Weights of a small transformer language model: MLP 768 GELU, vocabulary 1024.
MLP neurons of a small language model. Each row is named by its layer, matrix (up: input weights; down: output weights) and neuron, and shows model dimensions 48-111. Each number is 200 + 40 x the weight over its row's rms, rounded and kept within 0 to 999.
After each neuron's rows, "fires on" lists the tokens most often at its 100 highest values on Wikipedia text that the model never trained on.

L2.up120,249,194,185,210,240,195,255,199,197,206,130,133,230,231,187,196,144,277,260,268,228,221,248,249,236,132,292,230,204,254,162,198,227,191,207,226,188,134,189,180,204,237,209,218,225,215,172,242,210,238,144,193,195,182,121,157,157,211,242,195,182,151,193,163
L2.down120,229,217,216,245,177,179,224,170,152,110,230,192,218,209,241,240,192,135,269,179,143,178,215,186,187,182,196,189,224,212,247,222,245,171,119,249,204,230,192,259,176,175,199,226,238,206,212,211,258,195,158,208,250,130,170,155,230,153,127,210,256,249,211,219
fires on: "he", "ed", " of", "l", "le"

L6.up250,202,114,237,242,210,229,225,213,196,162,176,200,190,196,232,159,175,250,246,149,227,213,194,240,151,242,156,184,180,181,226,235,267,211,199,176,235,203,251,162,168,218,182,227,147,123,172,216,243,254,174,168,133,205,250,198,187,182,209,225,200,334,143,130
L6.down250,236,199,199,177,196,213,190,254,206,223,258,140,181,174,188,216,177,183,151,194,206,202,259,212,189,187,216,251,209,215,219,161,174,215,230,261,222,195,139,227,276,228,167,99,207,167,163,194,139,192,203,254,237,157,216,285,336,246,200,209,146,183,197,196
fires on: "an", "al", "r", "it"

L2.up394,214,144,119,222,227,253,237,124,161,228,193,205,176,181,186,203,207,197,225,246,187,149,146,177,168,198,229,181,231,102,162,200,201,220,253,180,235,217,197,237,172,268,203,183,157,171,187,218,196,173,135,193,272,147,237,213,180,167,202,178,236,270,150,203
L2.down394,143,233,215,187,147,241,133,195,166,173,228,201,234,140,191,200,244,182,218,196,236,152,219,160,215,247,100,172,208,172,194,199,144,188,157,252,196,181,177,293,189,153,263,186,195,224,208,215,252,211,176,180,172,208,149,197,295,112,212,235,220,243,214,253
fires on: "ab", "erm", " Fran", "eb"

L2.up291,271,286,182,159,190,216,217,155,196,188,129,204,141,196,181,263,242,133,211,167,222,141,149,158,172,195,190,194,214,181,173,181,187,150,195,207,182,217,164,193,203,198,197,152,236,186,136,217,289,218,216,258,153,159,142,232,347,248,176,192,161,251,100,227
L2.down291,127,195,182,229,201,173,195,178,227,236,188,260,272,243,208,191,154,207,154,195,178,198,198,224,217,220,175,149,208,244,158,208,191,158,163,251,187,185,181,236,268,206,249,168,169,169,177,155,246,213,242,196,209,197,240,210,227,229,249,208,230,60,267,247
fires on: "ent", ".\n\n", "ult", ".", "pt", "ust"

L2.up277,218,218,238,134,155,189,186,193,244,275,276,191,197,212,187,268,214,190,266,182,240,242,217,208,161,240,209,209,206,252,209,216,200,150,178,215,160,238,126,230,143,168,296,154,228,201,181,206,224,265,250,214,132,258,154,224,208,224,199,198,192,233,162,167
L2.down277,224,230,223,150,198,239,189,233,232,198,182,320,125,164,199,200,181,148,185,196,170,249,105,239,123,217,165,270,158,223,167,196,160,179,227,195,202,257,185,158,215,280,233,268,148,130,282,188,155,136,180,270,250,196,128,213,145,208,150,255,120,233,116,175
fires on: " not", " rec", " acc", " again", "ount"

L6.up694,185,179,229,263,217,184,210,165,176,205,183,146,248,145,142,192,197,246,170,233,252,330,165,214,245,236,309,163,139,270,154,223,216,151,157,167,160,218,211,194,170,149,184,219,234,215,256,200,169,200,127,218,268,244,247,223,187,191,194,278,212,214,212,162
L6.down694,169,203,179,104,227,198,119,234,237,205,123,176,214,149,182,216,227,183,233,144,204,229,240,202,248,196,192,175,217,197,191,178,230,232,185,174,259,152,106,208,204,192,205,127,144,205,219,250,240,201,192,241,179,197,165,199,223,209,175,236,263,213,196,131
fires on: " pl", "-", " Pl", "or", "pl", "st"

L2.up507,190,208,210,164,185,132,201,172,288,267,231,218,177,227,185,223,248,182,220,180,209,185,200,282,224,290,180,167,225,233,205,251,248,218,221,203,204,251,136,214,189,257,207,152,185,180,217,199,186,119,163,223,201,215,169,176,137,225,210,230,87,229,161,159
L2.down507,201,227,210,197,248,254,203,223,132,208,220,182,212,192,210,203,191,230,244,179,227,231,206,197,155,185,216,255,208,129,170,186,178,97,260,198,276,164,180,183,230,213,211,175,205,150,160,191,239,237,267,145,207,93,173,201,204,248,195,217,183,217,234,202
fires on: "ers", "mer", "istrict", "ational"

L6.up423,245,139,182,175,178,207,192,198,183,174,238,259,186,209,170,113,219,145,212,200,196,200,181,158,155,188,186,149,169,175,145,215,170,222,166,266,210,210,241,206,232,258,222,198,83,176,218,201,204,197,206,159,254,256,203,126,201,207,266,181,252,184,204,228
L6.down423,190,257,221,143,213,220,230,180,280,212,124,136,258,167,232,221,193,178,235,192,187,131,243,126,242,205,244,215,188,180,306,187,171,197,187,154,259,208,170,248,150,203,89,221,203,212,204,196,153,191,201,147,236,212,165,180,286,170,160,215,175,255,262,127
fires on: "b", " r", "r", "ab", "on"

L2.up599,194,204,208,275,272,91,216,186,205,234,234,187,110,201,213,140,135,243,207,271,237,228,203,103,201,175,205,210,192,196,242,214,264,176,216,208,190,252,188,211,208,249,225,158,164,125,169,233,154,179,213,243,214,158,101,204,203,167,134,257,202,204,199,131
L2.down599,168,167,211,217,173,272,167,233,197,229,146,210,190,195,226,248,239,175,170,199,163,155,115,268,285,184,175,293,196,261,119,275,263,220,206,194,221,214,218,162,208,234,191,227,192,177,189,229,105,206,248,168,223,108,185,178,260,196,241,238,171,123,274,161
fires on: " Eng", " It", "ug", "outh", " between", " from"

L6.up510,245,186,209,185,266,200,182,128,181,238,255,86,247,220,228,205,167,207,188,158,194,174,185,160,131,217,144,208,163,195,222,247,225,177,251,164,153,148,151,246,223,213,221,243,205,135,189,180,244,165,241,142,179,212,137,199,254,124,280,188,148,261,218,161
L6.down510,203,179,147,212,190,175,238,182,191,218,187,254,219,277,225,175,187,201,187,277,220,223,212,203,173,236,152,153,241,201,223,215,218,216,198,205,100,216,191,197,211,166,195,246,177,198,177,204,210,235,194,163,244,167,252,313,244,182,264,159,222,195,194,153
fires on: "ian", "ag", "way", "ad", "ist"

L2.up89,243,159,204,257,198,177,112,200,233,193,225,305,238,131,188,215,113,223,154,185,269,179,146,273,217,198,251,180,197,187,190,162,138,199,308,253,152,192,194,209,227,238,156,204,163,142,202,234,196,205,136,238,263,168,143,214,108,227,188,203,195,166,169,136
L2.down89,174,158,223,137,172,151,224,223,196,175,195,131,202,248,147,166,231,189,258,195,115,181,192,231,246,158,233,183,243,183,179,205,193,299,123,181,215,227,222,179,264,165,213,198,197,258,240,186,235,222,203,220,220,192,267,198,259,173,205,229,169,158,209,174
fires on: "ap", "ran", " /", "pe", "et", "amp"

L6.up439,233,220,156,197,252,199,208,263,215,149,265,189,183,167,196,254,220,188,167,246,169,215,171,253,170,169,276,220,238,229,232,176,168,189,174,254,187,184,244,147,194,158,206,256,181,158,177,252,210,230,237,187,179,174,213,181,197,192,236,191,196,186,235,277
L6.down439,193,217,201,165,245,192,257,169,187,251,179,167,178,213,162,170,185,261,254,165,215,214,218,210,268,175,166,144,125,197,212,232,221,240,287,194,204,211,170,195,210,224,169,176,158,218,170,257,110,263,225,142,145,176,163,198,187,196,168,200,242,224,255,208
fires on: "uc", "at", "it", "iv", "ul", "ac"

L2.up680,235,192,156,290,236,244,238,221,168,113,187,179,164,265,203,184,149,225,272,109,218,176,200,174,281,167,189,184,257,203,171,234,194,124,184,167,203,144,223,251,198,219,204,237,184,162,172,142,208,232,155,201,228,206,235,219,161,257,222,140,189,225,168,157
L2.down680,136,262,242,253,220,301,242,166,170,257,265,254,221,133,218,203,203,143,212,244,166,181,223,236,211,188,211,192,112,176,206,133,236,216,193,165,235,199,247,156,141,156,220,209,187,204,207,209,134,176,216,200,256,166,110,148,156,160,234,179,279,178,175,267
fires on: "or", "\n\n", "inal", "The", " For"

L6.up7,153,198,199,148,154,227,184,189,219,233,238,268,149,194,204,198,192,222,212,276,229,126,204,218,129,165,161,180,260,174,222,181,221,203,129,191,238,173,215,213,198,144,138,188,161,228,248,191,206,215,154,251,204,207,254,193,129,182,239,199,224,170,219,213
L6.down7,147,208,213,213,220,224,228,172,208,167,111,208,231,290,216,263,224,177,177,204,132,179,277,146,211,194,230,225,190,187,193,250,209,217,265,191,188,235,128,241,186,233,265,126,228,165,214,189,203,172,275,193,135,252,194,229,264,143,155,174,231,177,210,213
fires on: " se", " Se", " &", " V", " Ad", "v"

L6.up410,199,211,151,160,214,194,181,147,194,176,269,147,286,196,240,156,184,149,76,222,121,165,213,260,173,130,224,216,142,204,212,230,206,143,209,201,182,194,197,237,191,136,149,164,213,268,201,200,174,225,146,199,130,193,182,197,177,181,216,204,172,153,176,209
L6.down410,244,264,214,178,277,160,186,214,195,185,163,166,187,190,230,159,238,231,217,129,220,235,160,160,183,245,129,310,263,192,222,167,223,211,195,214,230,127,226,203,247,200,231,271,192,121,193,81,238,165,216,141,217,196,122,169,170,250,181,227,150,228,244,253
fires on: "f", "el", "w", "ely", "at"

L6.up403,293,220,183,176,192,235,234,145,181,173,292,217,202,212,215,179,151,226,271,207,279,176,158,149,224,165,146,227,236,283,207,137,236,143,217,250,200,192,211,222,184,150,198,290,143,190,200,224,183,247,172,126,261,196,199,236,202,160,161,307,194,187,211,267
L6.down403,216,139,193,262,169,221,210,194,171,174,112,201,210,240,142,125,249,191,85,192,156,167,178,156,254,265,232,218,141,120,178,224,160,177,187,206,292,180,164,214,172,245,286,216,160,238,187,173,157,216,251,216,150,248,180,100,169,180,212,217,247,167,200,204
fires on: "an", ",", "ar", "ric", "one", "im"

L6.up664,220,149,131,199,226,156,189,201,211,225,244,210,158,221,227,147,184,195,176,207,232,239,213,226,194,150,180,207,236,171,184,265,244,245,264,219,172,210,140,235,169,148,161,206,292,293,198,135,181,170,169,180,194,197,233,204,196,235,199,147,183,221,172,244
L6.down664,164,145,198,236,223,227,197,252,181,255,207,81,202,154,211,200,153,218,157,234,254,188,263,158,266,176,116,204,225,227,234,202,208,181,175,204,178,243,243,186,200,206,183,190,178,153,210,239,199,237,168,209,193,212,205,137,172,177,147,164,243,234,168,119
fires on: "om", "y", "em", "th", ".", "ry"

L6.up313,257,271,261,123,220,193,180,241,203,237,143,216,201,142,245,191,197,128,217,191,232,246,201,226,179,156,281,214,192,201,136,232,228,209,126,196,188,261,227,180,216,171,157,183,239,233,213,188,236,228,206,258,149,168,90,245,197,238,231,191,236,144,156,185
L6.down313,197,266,187,220,216,196,285,189,213,151,180,195,167,173,262,184,179,204,203,249,248,149,141,204,213,209,185,246,152,149,195,141,192,186,212,163,113,217,235,186,241,172,236,289,273,162,213,149,188,186,189,215,164,240,292,194,166,199,258,198,181,179,171,198
fires on: " or", "id", "f", "at"

L2.up398,265,215,225,262,331,198,210,272,257,160,263,214,223,163,210,234,232,182,106,160,231,281,272,242,209,166,174,171,173,202,196,162,184,236,209,152,217,191,264,146,240,217,208,211,199,203,242,234,221,226,208,225,137,227,181,150,140,192,187,139,150,201,220,193
L2.down398,214,130,205,130,83,243,171,180,225,231,109,257,208,227,241,192,150,188,246,185,196,74,196,148,251,192,232,226,211,190,227,212,209,230,136,217,168,152,198,231,240,182,143,217,132,199,183,193,203,170,218,152,250,208,205,176,209,213,144,239,295,225,223,172
fires on: "\n\n", "==\n\n", " name", "resent", "==\n"

L2.up333,212,268,210,185,163,227,184,324,129,229,215,207,186,239,169,261,204,202,119,260,263,167,210,199,179,263,158,147,165,235,140,233,162,207,178,221,259,225,189,234,151,201,196,200,190,122,182,225,97,219,244,198,229,167,233,215,183,177,194,203,221,209,201,195
L2.down333,171,139,200,227,172,189,207,119,209,226,178,252,182,208,252,178,165,139,236,194,211,133,149,214,246,164,132,236,218,195,313,198,251,205,249,171,139,211,187,229,142,234,218,158,190,258,263,173,284,173,179,232,149,189,173,191,242,170,168,222,193,123,245,129
fires on: "ity", " co", " Co", "ies", "ative"

L6.up305,172,207,229,158,177,185,263,208,201,160,178,199,215,203,216,171,183,201,227,197,219,182,194,281,228,188,224,220,192,290,260,240,187,152,123,297,181,195,211,210,204,196,141,197,231,253,224,220,153,313,220,187,161,187,170,184,207,264,169,220,153,237,172,259
L6.down305,137,206,172,181,166,161,247,227,235,213,166,161,205,221,252,219,212,162,173,183,194,198,133,167,178,194,237,153,130,140,222,124,161,189,153,91,218,219,270,222,183,222,211,207,229,168,150,189,198,236,240,234,235,214,197,228,222,245,170,165,231,276,210,173
fires on: " H", "u", " h", "at", "ol"